config = dict(
    n_layer=9,
    d_model=384,
    n_head=6,
    n_kv_head=1,
    head_dim=64,
    d_mlp=1024,
    vocab_size=8192,
    activation='swiglu',
    norm='rmsnorm',
    norm_place='pre',
    norm_eps=1e-06,
    positions='rope',
    rope_base=10000.0,
    rope_fraction=1.0,
    qk_norm=True,
    attn_scale=0.125,
    bias='all',
    tie_embeddings=False,
    parallel_block=False,
    init='normal',
    init_std_qkv=0.0263,
    init_std_o=0.0,
    init_std_up=0.0263,
    init_std_down=0.0,
    optimizer='adamw',
    lr=0.00123,
    beta1=0.9,
    beta2=0.95,
    weight_decay=0.08,
    lr_head=0.00758,
    warmup_steps=344,
    schedule='wsd',
    decay_fraction=1.0,
    decay_shape='linear',
    final_lr_fraction=0.0,
    batch_tokens=131072,
    seq_len=1024,
    doc_mask=True,
    train_tokens=1312000000,
    steps=10010,
    dataset='wikipedia_en',
)
MLP neurons of a small language model. Each row is named by its layer, matrix (gate and up: input weights; down: output weights) and neuron, and shows model dimensions 224-351. Each number is 50 + 10 x the weight over its row's rms, rounded and kept within 0 to 99. A neuron's up and down rows have the sign that makes its largest values positive.
After each neuron's rows, "fires after" lists the tokens most often just before its 100 highest values on Wikipedia text that the model never trained on.

L3.gate20:32 65 54 56 68 43 44 34 47 60 57 53 40 66 61 56 52 54 48 48 24 73 68 58 59 58 43 49 55 57 50 47 52 43 51 52 34 69 54 55 23 70 36 53 61 53 66 58 39 56 58 51 49 60 57 57 50 44 50 43 49 40 39 53 61 39 41 47 63 40 42 42 42 46 55 63 62 58 46 50 51 53 57 23 39 45 53 63 25 46 52 33 57 52 45 32 47 49 49 33 42 58 48 44 52 40 38 48 34 60 50 61 69 36 54 31 24 68 67 49 48 42 42 43 42 43 58 46
L3.up20:37 36 42 58 38 50 62 52 46 57 41 53 71 39 45 51 55 44 40 51 51 46 28 68 38 52 66 49 35 41 52 68 38 52 73 66 33 51 56 51 52 59 46 39 53 53 60 55 56 38 58 39 40 50 49 68 40 73 57 51 45 54 43 46 55 38 76 36 47 60 59 73 40 57 49 68 34 57 64 64 40 73 48 43 50 37 71 59 43 47 50 64 63 71 48 58 56 68 56 51 40 48 51 48 44 61 57 41 58 58 40 30 67 51 43 40 76 36 54 51 51 56 43 46 41 48 40 47
L3.down20:46 66 63 38 55 42 54 57 65 62 58 53 38 47 47 52 51 64 61 46 45 58 66 63 47 40 51 60 48 37 46 40 55 55 28 39 47 64 44 50 51 65 52 58 56 39 57 48 33 53 59 46 68 45 63 30 54 45 48 51 48 36 46 52 48 47 42 57 51 37 33 36 53 51 31 55 51 43 54 64 55 38 53 48 27 42 45 41 29 43 48 55 55 55 47 31 45 35 59 43 58 44 61 34 45 47 39 50 53 57 65 69 42 26 49 50 36 61 46 50 49 59 54 39 36 53 51 46
fires after: "–", "-", "- "

L3.gate323:28 39 29 45 52 45 51 48 49 46 41 64 61 47 60 32 39 59 31 40 35 46 50 49 51 59 70 36 42 47 62 52 47 51 73 60 52 68 40 50 35 40 53 43 42 51 51 39 40 53 53 58 49 46 47 52 51 55 55 55 49 54 39 44 46 33 68 46 72 46 59 45 55 49 67 45 40 65 44 57 51 57 48 59 38 49 47 57 26 37 44 44 41 50 42 68 50 55 52 39 59 52 37 43 37 50 48 62 62 47 52 59 51 32 58 57 42 50 57 55 42 69 53 53 32 70 44 48
L3.up323:39 51 55 44 47 36 67 48 68 57 54 40 47 44 42 69 66 46 54 35 37 47 62 57 48 51 55 37 57 50 59 55 60 62 52 45 55 54 48 49 48 40 60 53 55 40 59 57 45 57 63 61 61 52 62 64 29 74 52 46 58 31 54 63 54 45 65 31 47 60 42 54 55 30 42 68 31 60 56 62 40 51 51 37 55 54 45 38 36 49 45 59 38 46 65 43 40 51 39 47 56 44 42 49 40 41 60 47 49 54 49 45 62 44 61 45 28 49 62 50 47 31 48 43 46 51 51 56
L3.down323:41 42 54 56 41 56 35 33 52 62 62 48 65 44 66 49 36 68 48 58 65 44 43 40 43 41 38 54 38 59 54 48 64 44 40 62 45 37 34 41 44 72 20 39 55 54 37 41 39 53 42 35 30 44 49 42 60 41 41 51 46 48 55 48 58 58 54 48 38 44 55 46 36 49 37 53 59 60 46 37 42 55 46 49 61 44 60 46 67 59 34 36 62 40 53 60 48 45 59 35 57 47 57 56 50 78 36 57 46 52 38 45 44 38 64 46 57 49 58 56 58 44 43 44 61 57 35 37
fires after: "| ", "- ", "Gr", "man ", "O", "\n"

L3.gate773:55 61 50 44 40 59 44 54 48 67 40 54 41 44 59 39 59 56 48 66 44 46 44 41 54 37 38 52 57 50 65 43 49 47 54 49 40 53 42 42 44 62 50 51 62 38 47 71 49 48 42 54 29 56 54 56 67 62 53 73 52 48 44 56 48 34 65 40 45 50 57 50 46 52 37 42 55 50 70 56 45 69 54 53 34 44 58 62 59 54 45 39 60 48 39 51 59 56 61 67 49 58 52 46 55 43 42 53 43 49 40 63 51 36 41 66 47 55 50 50 49 42 55 49 36 62 52 47
L3.up773:45 66 49 60 43 23 36 55 56 63 57 26 47 40 54 65 52 57 53 50 50 42 40 48 62 70 57 52 34 51 40 44 24 62 46 32 55 41 41 54 60 48 55 43 36 60 63 46 45 52 56 60 56 36 53 29 56 48 60 48 50 52 81 49 57 52 39 52 49 50 55 40 46 53 38 64 36 71 36 43 40 61 43 45 55 53 37 46 40 52 38 32 52 41 55 44 57 45 42 57 56 64 59 61 44 48 67 56 44 46 61 47 51 58 38 49 39 50 44 33 48 26 51 59 71 39 42 51
L3.down773:45 47 61 48 37 62 32 66 63 48 53 31 43 58 71 55 38 65 53 63 48 40 45 42 51 48 64 55 57 73 40 58 47 65 38 45 45 48 47 42 49 49 49 47 70 41 56 50 51 51 54 61 55 67 48 45 42 44 58 50 54 58 70 52 68 51 49 44 46 50 69 54 37 62 45 42 56 53 47 53 56 54 64 57 64 66 34 74 54 37 51 55 45 41 51 59 51 38 64 56 30 52 50 36 51 51 60 45 29 40 50 76 44 41 38 44 38 62 49 32 52 45 52 37 38 37 51 54
fires after: "in ", "the ", "'"

L3.gate145:39 39 67 37 50 46 45 61 54 59 48 55 53 44 48 36 42 46 61 33 44 45 47 50 54 51 69 48 45 40 47 43 39 49 47 45 45 55 51 53 46 49 59 47 46 36 54 17 55 46 46 70 64 48 49 27 59 44 43 37 60 52 55 53 44 51 58 50 55 46 55 35 54 58 42 51 56 50 48 73 46 67 49 57 37 56 53 44 42 53 43 38 53 32 57 53 58 56 66 47 62 53 57 47 47 63 50 41 53 43 29 48 45 65 43 52 42 43 48 53 47 60 44 45 43 43 43 48
L3.up145:57 59 55 63 40 18 45 44 51 50 59 68 51 57 34 46 50 53 61 60 45 41 35 51 37 44 67 36 48 53 37 50 36 52 38 59 58 52 53 45 61 40 50 45 36 34 57 41 45 49 47 42 49 67 59 44 56 53 51 24 47 65 51 61 42 50 50 61 49 57 50 54 67 49 61 61 37 42 56 40 66 61 44 48 46 57 60 49 42 58 49 48 62 54 77 55 59 61 61 50 50 48 62 37 35 42 39 49 46 31 41 57 24 62 48 49 39 58 59 36 48 54 50 58 37 55 49 20
L3.down145:36 58 51 52 60 59 60 42 38 66 44 51 71 65 47 64 53 42 32 55 45 53 40 41 48 43 44 44 34 44 57 40 40 59 52 71 44 52 70 45 47 69 54 40 50 70 42 44 41 45 48 57 32 52 53 61 40 54 65 48 51 70 56 41 60 60 52 59 47 59 62 67 47 55 56 50 63 46 47 37 53 32 42 60 49 59 58 64 53 50 61 65 58 75 40 56 37 44 44 63 51 41 43 56 37 32 38 62 49 40 60 68 57 47 49 66 63 62 45 47 59 62 61 62 31 59 43 32
fires after: "\n", "| ", "out ", "was ", "\" "

L3.gate517:62 42 52 55 55 36 58 53 53 53 49 62 62 52 41 54 38 23 63 34 43 43 54 44 23 64 55 66 51 56 53 47 53 55 53 52 48 37 35 76 48 38 42 53 57 40 52 51 54 46 64 52 67 51 54 51 39 52 48 48 71 45 35 42 43 29 62 39 60 46 42 58 50 55 59 61 53 46 52 59 43 56 65 34 43 48 64 34 37 53 44 48 44 38 50 53 55 64 60 51 53 51 51 53 60 57 55 44 37 53 58 39 49 63 37 53 26 75 36 49 52 46 36 63 63 42 53 51
L3.up517:60 42 47 27 55 49 67 48 63 49 66 48 65 46 48 57 44 39 39 43 50 60 47 45 52 47 42 59 42 67 52 57 45 41 39 43 45 58 52 61 44 46 38 46 59 59 41 41 46 55 43 34 60 63 59 56 52 46 45 59 59 43 33 52 41 30 38 56 52 37 52 49 55 39 44 51 53 42 49 37 44 48 83 34 65 32 53 50 32 51 62 55 46 43 54 37 63 55 58 40 52 46 52 45 56 53 67 40 41 50 63 37 51 48 49 48 34 61 49 64 49 39 58 68 72 43 68 50
L3.down517:50 35 42 48 43 53 50 54 58 49 44 41 42 48 59 43 52 40 43 40 63 49 53 56 63 41 50 52 61 68 50 49 43 45 41 37 61 59 35 49 34 56 59 32 51 61 46 37 40 59 35 38 49 51 45 48 40 42 40 44 43 34 49 58 75 45 41 56 40 36 35 56 34 58 46 43 50 57 65 54 52 50 46 51 43 66 63 65 42 64 52 50 45 45 42 32 37 52 53 48 26 37 48 51 50 63 71 37 47 59 36 46 58 55 45 55 61 27 53 55 59 40 76 55 44 51 47 58
fires after: "| ", "who ", "he ", "born "

L3.gate317:54 40 34 37 41 50 35 59 56 46 37 56 44 56 41 39 53 32 50 57 62 52 46 47 34 45 39 48 36 32 48 39 49 33 37 70 38 41 49 59 75 43 38 69 72 30 61 44 42 35 29 67 48 60 55 59 42 46 44 45 50 32 45 58 49 52 49 50 55 44 38 53 60 62 43 68 56 42 61 51 48 68 59 32 46 44 84 45 27 53 55 38 42 40 41 51 47 46 70 48 54 39 41 43 57 49 44 35 43 60 55 49 49 57 46 49 47 59 37 52 45 69 35 58 27 50 39 68
L3.up317:43 56 52 54 40 47 49 47 38 45 58 57 53 36 49 59 38 47 61 44 52 51 31 61 68 40 61 41 62 32 40 47 50 52 56 40 50 63 57 42 34 54 41 53 56 58 35 49 59 58 57 45 42 65 60 25 39 66 60 59 38 43 48 43 64 51 52 34 61 39 56 49 48 49 57 41 57 51 51 54 41 54 59 48 46 71 52 59 49 54 37 28 54 50 57 50 60 64 37 47 66 43 34 51 56 61 69 67 45 47 36 56 51 37 38 45 74 50 53 67 58 51 52 49 57 60 57 42
L3.down317:56 37 30 45 52 50 44 49 46 49 36 48 47 44 45 60 65 41 56 51 45 59 38 42 35 55 44 47 35 52 51 37 41 62 41 71 47 61 53 42 61 55 46 58 63 27 67 39 48 44 48 52 52 60 60 50 45 54 50 30 43 39 44 47 44 68 47 23 56 49 33 62 49 54 44 71 52 46 33 50 48 48 55 25 50 59 51 31 41 42 50 30 55 40 42 57 49 30 52 56 52 43 59 65 56 56 69 56 41 73 32 57 47 53 51 56 42 64 41 49 65 65 41 56 45 37 45 66
fires after: "| ", "- ", ", ", "\n\n", "the "

L3.gate608:47 53 40 54 45 54 54 46 40 46 51 60 41 57 49 58 69 41 43 64 47 32 45 51 58 60 53 44 31 51 54 48 64 47 70 55 40 41 48 59 54 51 52 40 48 36 64 46 39 40 55 41 56 47 31 47 56 64 51 47 52 60 52 52 53 47 51 40 52 40 53 47 33 56 50 48 68 64 65 55 54 62 49 56 37 41 52 66 61 58 51 43 45 58 48 64 37 32 36 68 36 54 44 41 53 55 39 63 49 63 63 44 54 51 58 44 46 49 49 41 39 68 58 56 61 51 43 61
L3.up608:55 52 45 36 68 51 53 66 50 39 38 23 72 45 51 52 41 52 37 43 43 29 43 44 52 62 50 35 28 42 40 59 25 57 35 34 49 44 54 40 66 50 65 40 52 73 52 59 53 54 51 55 61 40 48 56 72 58 33 52 54 46 70 47 35 60 57 47 59 41 69 69 47 48 37 67 53 57 53 49 51 50 64 65 65 59 56 64 31 56 68 74 38 58 43 58 39 59 46 45 35 53 45 56 58 57 62 32 62 47 33 53 45 53 43 55 54 45 44 55 48 54 60 47 63 51 39 45
L3.down608:42 61 69 49 48 32 66 37 56 42 68 59 52 64 53 32 55 64 51 33 61 59 53 50 41 51 56 47 66 46 49 43 59 38 46 45 60 57 34 48 38 42 64 40 56 37 44 67 54 38 47 68 46 47 66 43 50 46 39 48 55 49 46 48 60 56 53 45 58 57 44 59 48 61 38 52 33 34 53 48 51 30 63 38 39 53 31 24 54 57 37 55 53 43 62 41 57 54 54 43 47 37 63 53 69 44 55 42 48 55 40 56 68 29 48 49 56 67 46 46 70 60 67 54 50 53 53 52
fires after: "the ", "in ", "In ", "at ", "The "

L3.gate68:76 58 62 57 45 52 69 54 37 51 33 45 53 29 57 42 47 53 49 38 55 58 44 32 46 56 52 52 44 42 47 39 49 42 53 40 56 42 25 62 59 43 47 43 62 34 71 59 50 43 57 45 48 46 39 53 52 50 46 57 24 55 53 58 48 56 40 69 46 48 53 69 52 65 53 58 55 55 52 38 56 45 55 46 45 30 44 52 56 48 43 37 52 46 30 43 57 65 48 60 45 68 62 45 47 59 69 40 50 62 54 50 63 60 50 54 51 42 19 55 45 46 53 57 47 65 36 67
L3.up68:56 47 44 57 53 49 42 42 45 62 43 46 53 52 52 31 44 67 36 56 46 42 64 40 42 48 60 53 42 24 58 66 41 48 54 50 52 31 61 49 51 64 54 39 50 52 52 50 46 59 55 38 54 53 71 37 63 61 49 64 61 68 65 42 60 46 34 51 47 70 45 43 41 61 37 39 55 52 73 43 74 52 16 49 38 53 50 47 45 43 52 70 61 49 51 50 46 50 43 43 51 44 45 50 24 56 38 63 47 55 46 60 55 50 77 40 46 35 50 59 60 54 46 59 45 58 65 57
L3.down68:48 51 72 49 50 38 41 37 51 55 37 54 48 45 53 77 40 58 66 48 43 56 49 45 54 56 46 28 53 57 50 42 64 51 37 38 58 49 20 50 56 39 45 30 65 43 63 52 46 38 43 55 54 37 44 55 45 37 44 42 57 48 52 65 43 43 49 46 47 43 63 53 40 54 36 49 41 58 44 50 47 40 58 44 51 36 40 63 48 62 48 44 36 58 56 50 60 52 59 45 53 75 65 37 65 39 75 30 55 35 54 55 57 56 33 50 52 53 51 45 38 55 56 39 70 50 47 53
fires after: "in ", "5", "8"

L3.gate409:60 42 30 67 48 40 54 56 42 53 54 62 31 48 64 48 40 52 51 24 55 66 24 44 43 46 61 44 42 53 44 41 58 50 58 50 48 50 54 48 57 41 53 34 50 41 65 53 57 57 45 42 54 29 40 65 45 61 40 64 53 52 46 37 76 56 58 58 58 57 63 52 51 51 52 57 50 62 58 65 41 54 51 49 53 39 46 41 51 33 52 44 56 38 30 63 39 48 56 37 51 62 48 45 65 55 60 38 37 60 42 55 64 44 51 69 41 48 59 43 41 36 42 75 48 47 51 47
L3.up409:53 49 52 55 61 55 67 74 60 50 39 53 57 60 63 29 39 63 45 57 42 45 49 50 55 58 62 34 60 45 45 49 37 48 54 50 58 52 58 41 60 59 57 60 51 44 43 53 29 52 76 66 53 16 36 58 47 48 56 44 53 63 44 45 47 52 58 45 48 45 46 44 55 66 59 55 45 62 29 62 49 32 48 43 62 44 44 49 69 53 49 38 44 52 49 47 50 51 51 58 46 79 58 48 47 31 64 59 41 59 53 60 29 50 57 55 58 46 60 63 77 46 54 66 56 59 36 48
L3.down409:49 65 37 45 61 43 61 36 49 43 54 38 35 52 60 57 53 43 38 39 59 51 65 40 34 47 36 69 47 59 55 56 65 52 54 50 34 66 54 48 55 53 48 49 60 41 66 51 63 57 50 34 62 58 47 46 58 55 47 55 30 55 51 43 53 52 46 40 51 58 64 44 55 45 35 55 69 56 49 60 48 52 59 44 47 44 58 45 40 38 39 62 57 52 28 52 42 45 59 45 54 55 45 30 61 49 65 46 62 53 67 40 52 38 69 50 53 43 46 45 42 59 33 60 55 53 59 51
fires after: "==", "===", "===="

L3.gate139:43 44 46 38 66 48 52 43 40 39 46 52 62 50 50 47 42 56 53 71 37 52 47 48 60 42 44 46 41 60 63 61 57 44 42 45 38 34 45 41 50 42 48 52 47 45 30 52 32 46 54 46 33 51 44 62 52 47 42 60 76 52 41 46 24 53 50 50 68 56 55 47 50 57 41 43 56 45 50 47 39 54 61 45 34 60 70 35 61 53 33 47 33 51 46 69 61 46 57 60 66 55 56 56 49 45 45 39 43 48 40 50 56 48 41 48 62 61 56 44 47 58 63 46 48 48 50 48
L3.up139:44 64 45 51 61 56 33 45 56 41 36 62 48 34 67 50 42 51 60 52 61 52 50 43 45 51 61 42 43 45 52 61 58 49 49 47 59 51 76 57 55 43 49 53 69 53 52 69 61 50 55 63 55 50 65 64 51 60 55 46 49 51 54 57 46 53 45 54 46 32 47 50 46 49 52 53 37 67 43 70 56 76 39 46 43 65 58 56 34 69 46 60 47 38 40 64 57 64 59 36 35 61 67 65 65 32 36 47 46 34 67 55 48 61 41 40 60 55 64 36 46 52 53 50 61 49 39 64
L3.down139:60 55 41 60 39 54 41 62 44 48 47 51 33 60 52 47 56 49 66 44 56 50 46 58 50 47 43 66 37 30 54 64 60 58 44 42 50 49 51 47 56 48 50 48 44 48 51 63 39 62 54 49 60 27 49 39 56 54 71 50 64 44 53 44 41 32 45 39 42 45 65 58 55 49 53 52 58 72 44 59 40 39 50 68 53 51 44 69 61 51 53 65 43 49 38 63 43 67 53 62 58 48 50 45 52 59 48 54 45 44 34 61 53 57 62 61 43 54 57 64 42 64 39 68 44 36 51 62
fires after: "the ", "C", "Fer", "Al", "The ", "Ar"

L3.gate151:51 35 48 60 69 55 37 46 26 74 59 51 49 40 51 58 57 32 46 47 38 42 34 59 47 45 48 58 48 58 44 60 34 55 57 28 54 41 47 42 66 50 55 45 27 46 38 56 57 66 58 33 53 42 60 43 64 43 40 49 53 44 43 37 48 68 67 36 47 47 49 50 49 43 54 58 34 61 50 50 63 63 38 52 34 61 54 44 43 46 67 36 37 49 33 65 33 53 41 46 42 51 55 54 34 68 63 49 50 56 51 65 58 57 51 30 66 39 59 44 45 56 49 39 66 57 35 62
L3.up151:49 40 39 53 56 47 57 51 42 60 61 47 49 40 60 43 67 36 46 60 42 37 35 48 54 51 46 57 41 49 46 41 51 69 45 47 43 54 50 59 52 36 45 49 38 43 71 52 50 34 56 35 66 28 53 78 63 38 36 39 46 62 54 38 69 60 45 46 35 43 52 37 68 50 48 46 54 29 40 70 34 68 47 48 43 50 50 44 40 44 58 47 39 43 42 64 57 41 59 43 59 65 50 52 43 69 40 47 47 46 58 57 44 59 42 53 56 33 71 41 37 45 36 58 76 56 45 63
L3.down151:73 39 60 37 47 63 61 52 63 38 69 51 31 55 47 35 47 37 40 44 59 44 54 63 60 52 40 56 46 56 41 39 63 67 25 41 39 44 71 52 55 39 59 60 51 60 46 60 51 45 57 48 37 43 55 45 37 46 61 58 56 54 53 53 40 30 51 47 50 46 52 64 38 51 34 50 59 56 69 45 38 40 54 56 54 59 66 59 38 38 37 54 58 56 34 28 42 54 38 54 69 36 33 59 65 33 33 59 39 53 58 50 51 49 62 57 60 52 41 45 58 60 63 56 33 61 43 49
fires after: ", ", "| ", "; ", "); "

L3.gate95:42 40 50 61 42 44 39 48 29 39 54 61 37 47 49 51 44 42 56 52 33 53 61 38 50 35 69 47 52 54 36 51 70 51 47 46 54 52 49 45 52 48 56 49 53 53 43 35 50 50 43 62 65 55 64 46 41 55 53 69 47 44 41 62 41 52 44 37 70 62 43 43 39 40 58 45 44 61 60 68 32 48 37 49 48 62 80 49 57 75 43 48 40 63 54 62 60 50 42 57 49 38 34 39 74 64 48 45 50 41 42 47 46 58 31 40 50 61 60 50 49 57 46 52 36 47 48 52
L3.up95:54 47 49 72 37 57 55 50 42 47 55 56 55 57 55 51 56 34 60 57 57 53 34 45 59 42 45 53 58 54 51 36 58 53 59 50 59 44 52 70 47 43 33 49 69 52 54 62 43 60 44 45 43 44 45 76 32 44 46 59 61 60 56 55 57 41 64 41 46 52 50 50 70 34 47 64 56 68 56 59 43 66 37 53 53 50 64 35 46 49 37 43 36 49 60 31 53 45 46 41 55 41 31 40 43 63 55 43 57 44 31 69 47 45 46 54 53 67 58 47 53 41 42 62 57 45 71 62
L3.down95:47 56 47 45 50 53 49 61 38 58 64 41 54 35 39 35 62 56 45 45 43 57 46 55 37 62 30 43 50 68 54 40 26 53 38 53 55 57 53 25 50 35 44 43 49 56 54 23 51 55 53 51 58 39 41 53 51 48 34 56 59 52 52 48 59 54 49 45 56 63 34 43 34 53 44 39 59 60 56 46 41 30 45 44 56 48 45 50 60 58 52 48 46 45 42 35 44 62 52 41 58 23 48 53 55 45 48 50 51 53 40 53 41 58 73 50 37 41 60 42 47 73 61 61 46 56 44 35
fires after: "| ", " "

L5.gate955:36 35 56 38 48 48 58 46 47 44 47 46 40 42 56 50 53 64 51 52 63 51 39 52 47 58 40 64 47 32 72 42 41 49 38 45 33 44 63 58 56 50 51 41 67 40 47 59 51 59 68 57 35 62 65 59 48 65 52 49 52 48 54 51 46 53 56 45 44 50 42 55 47 48 37 59 52 40 60 44 46 43 54 48 38 49 52 62 41 48 61 57 55 50 53 62 47 54 48 69 39 66 39 62 45 26 40 56 49 48 53 74 60 62 58 75 41 57 28 48 44 51 61 50 35 58 42 53
L5.up955:34 32 54 56 32 58 59 60 62 57 34 43 63 45 58 64 48 64 35 43 51 57 42 64 51 35 65 40 58 38 65 55 43 75 32 48 33 76 60 49 46 50 61 50 47 74 52 39 47 61 46 75 42 62 46 37 56 70 64 51 50 68 49 55 43 60 49 25 57 56 53 53 49 48 63 51 44 37 37 45 53 51 51 52 48 42 44 68 63 20 46 59 53 47 31 69 57 44 46 50 49 42 45 29 54 45 65 54 48 44 62 45 31 51 48 45 52 36 58 58 56 65 59 52 55 42 69 42
L5.down955:35 53 45 50 32 44 42 73 57 57 49 68 57 69 43 43 54 48 56 65 50 61 29 35 78 49 58 57 56 55 38 40 46 60 46 54 57 56 54 22 51 51 49 41 41 41 46 70 40 44 44 36 50 57 44 34 59 51 47 43 64 57 53 50 49 33 36 50 62 32 69 52 39 63 58 46 54 46 46 30 43 39 51 44 58 41 63 54 21 43 39 45 67 45 56 54 54 40 70 53 50 68 52 43 59 53 53 57 48 30 29 48 40 44 57 38 68 54 50 58 39 57 47 47 39 42 36 50
fires after: "the ", "teen"

L5.gate784:66 32 43 46 67 51 38 56 50 41 41 54 26 32 54 52 57 41 39 40 55 41 51 49 54 46 49 66 41 51 52 29 58 60 46 49 62 60 38 41 33 48 51 65 64 42 52 59 47 49 60 43 38 46 58 53 55 43 55 28 62 60 35 54 36 56 55 48 51 51 58 27 57 50 55 58 35 41 73 33 68 57 43 52 36 57 61 52 43 57 65 32 70 36 49 51 47 71 67 57 53 43 35 59 52 37 66 52 33 44 57 45 44 45 45 42 73 55 37 48 39 42 51 66 30 57 45 68
L5.up784:46 44 46 52 56 55 53 44 43 46 45 64 57 42 42 48 62 44 51 41 43 61 50 41 53 59 37 43 55 55 56 40 38 57 47 47 47 63 52 25 34 31 46 56 65 33 55 49 64 54 66 59 53 39 54 57 44 54 53 35 72 38 23 53 44 45 58 38 52 44 53 33 48 53 54 67 62 44 64 46 49 52 41 48 41 56 51 44 36 39 25 28 44 52 67 49 51 57 58 38 43 36 31 56 81 46 64 48 48 32 55 42 42 58 55 43 52 71 53 40 47 56 61 63 46 56 53 70
L5.down784:59 54 48 61 61 58 55 59 62 36 60 37 41 61 35 52 61 52 09 50 50 57 46 58 68 63 63 57 49 48 37 34 62 57 57 60 50 59 27 37 29 48 63 45 46 49 39 49 45 50 62 38 51 50 57 34 47 40 59 41 48 49 49 60 56 43 44 57 31 55 60 36 57 40 64 55 44 50 62 35 47 65 52 49 35 47 42 46 55 41 64 51 72 55 62 47 69 49 39 47 52 43 41 53 39 41 52 48 51 53 60 44 65 35 61 65 53 50 53 61 32 43 46 57 38 46 43 59
fires after: "'", ". ", "that ", "and ", "of ", ", "

L3.gate294:42 53 55 57 63 50 53 42 35 57 52 46 48 29 61 41 32 45 67 48 47 49 63 46 32 41 56 50 82 51 53 46 54 41 50 57 51 65 46 55 26 47 51 54 57 23 40 72 55 52 44 38 58 59 55 43 26 61 58 51 50 49 44 51 72 41 58 25 36 50 50 72 55 53 59 38 55 32 59 56 45 44 38 42 47 41 60 42 45 44 29 57 39 39 61 49 56 59 41 46 55 52 56 51 53 45 43 49 51 49 61 39 50 49 39 38 34 56 44 40 47 59 41 48 48 50 51 50
L3.up294:52 58 37 55 56 46 49 38 49 51 39 44 47 52 48 48 69 58 50 45 50 64 39 39 38 25 65 53 53 40 50 47 48 44 65 68 56 45 51 54 47 50 40 41 64 54 69 57 74 33 39 37 43 63 66 51 35 61 40 54 45 53 53 48 68 43 52 48 46 44 56 70 34 52 42 57 51 41 65 62 42 46 65 48 47 60 40 49 50 37 70 48 47 46 53 40 64 50 54 62 55 35 43 31 49 53 55 36 61 63 63 60 44 62 51 39 53 46 63 35 50 27 53 51 65 53 40 45
L3.down294:50 49 44 34 44 47 38 55 74 51 58 46 41 66 52 77 37 59 43 51 30 59 53 50 55 62 36 46 49 44 50 46 45 65 42 34 54 67 61 25 55 50 58 41 41 64 65 53 42 45 51 46 68 49 48 46 53 58 49 48 64 51 57 49 49 58 69 50 53 58 62 61 59 52 54 50 46 52 31 38 53 59 69 46 45 41 36 40 50 55 55 41 45 59 51 45 44 57 55 56 29 57 59 29 74 45 46 50 52 66 40 60 57 67 64 57 47 51 48 28 51 54 48 40 39 51 44 60
fires after: "–", "-", "20 "

L5.gate3:42 35 62 50 41 38 54 54 45 61 53 49 49 45 35 50 49 31 78 55 38 44 66 58 55 46 47 53 46 39 63 50 59 40 64 64 67 39 42 34 33 34 60 46 46 37 55 58 40 43 49 46 46 64 64 31 53 54 43 53 64 39 32 57 42 48 49 22 59 32 43 52 53 41 47 67 49 58 52 68 72 54 56 58 37 45 68 48 56 44 50 37 45 44 68 43 53 61 53 61 56 53 48 53 56 45 44 52 26 55 32 36 44 51 54 45 44 74 43 64 41 46 42 46 38 53 55 40
L5.up3:73 40 47 54 53 61 45 48 48 49 62 37 52 34 37 43 46 51 61 52 50 42 56 66 39 49 51 46 51 40 58 29 56 43 45 55 55 35 25 44 47 31 57 55 56 39 44 48 46 45 52 37 29 52 60 59 46 48 42 59 73 52 23 59 60 56 51 40 55 36 51 63 66 45 48 66 54 64 40 45 47 52 52 59 44 47 65 58 34 43 45 38 43 32 67 48 42 62 37 52 41 36 44 42 56 50 38 53 44 55 42 51 44 59 50 45 47 52 43 60 59 50 48 50 40 28 61 45
L5.down3:72 46 46 63 42 43 46 53 55 38 44 63 37 50 48 29 41 31 40 59 50 49 47 43 52 46 49 59 58 56 53 52 42 61 27 45 58 41 50 41 52 64 44 54 57 51 37 56 42 64 42 49 59 58 56 63 52 45 13 52 51 43 59 46 47 43 40 58 42 55 41 51 49 47 56 45 58 54 47 42 67 41 53 52 54 47 44 73 42 50 76 50 68 39 67 58 54 41 64 48 37 55 34 52 52 35 69 57 44 50 45 41 66 47 56 44 45 48 56 48 51 62 49 53 63 41 57 54
fires after: "| ", ". ", "\n", "and "

L3.gate126:52 44 23 42 52 68 57 42 45 55 45 67 57 52 61 40 68 47 47 42 48 51 32 43 51 44 39 46 41 40 44 56 43 35 52 60 43 49 44 64 71 48 52 68 56 42 40 44 59 48 40 28 36 60 32 64 60 47 49 46 48 43 50 62 58 56 63 54 56 56 53 59 50 58 59 54 33 41 76 57 51 58 54 55 28 42 59 54 51 54 55 48 68 55 66 48 78 54 37 60 46 52 60 57 62 65 40 62 31 43 58 32 60 62 48 51 52 36 56 40 49 52 65 59 44 68 51 50
L3.up126:77 32 53 42 49 35 65 55 61 66 44 52 47 53 50 60 57 63 34 50 40 47 37 78 37 69 50 53 43 56 51 58 29 54 46 38 48 52 32 60 58 59 45 33 38 30 73 62 49 56 69 49 71 49 62 52 60 52 36 46 46 48 50 47 41 65 67 48 54 54 46 47 42 58 44 49 43 83 58 51 47 60 61 41 50 47 55 54 37 59 48 52 41 53 35 60 57 40 51 54 49 65 50 55 31 59 55 34 45 49 56 60 49 58 48 52 46 52 54 32 30 39 28 51 62 54 52 49
L3.down126:50 59 51 13 65 52 37 38 51 46 63 41 55 59 58 41 45 48 56 63 46 43 36 34 53 45 38 43 54 58 55 46 38 57 32 60 52 39 56 47 50 45 64 64 56 52 40 47 59 45 32 49 48 41 35 48 40 39 36 53 56 50 44 50 56 45 45 65 35 57 69 45 70 52 52 64 52 50 61 42 68 42 42 43 54 51 52 59 65 38 60 42 56 39 62 45 54 63 50 39 52 60 63 35 68 43 49 46 47 44 50 44 45 54 57 55 58 36 52 29 58 54 61 64 44 68 45 49
fires after: "in ", "where ", "and ", "when ", "to ", "In "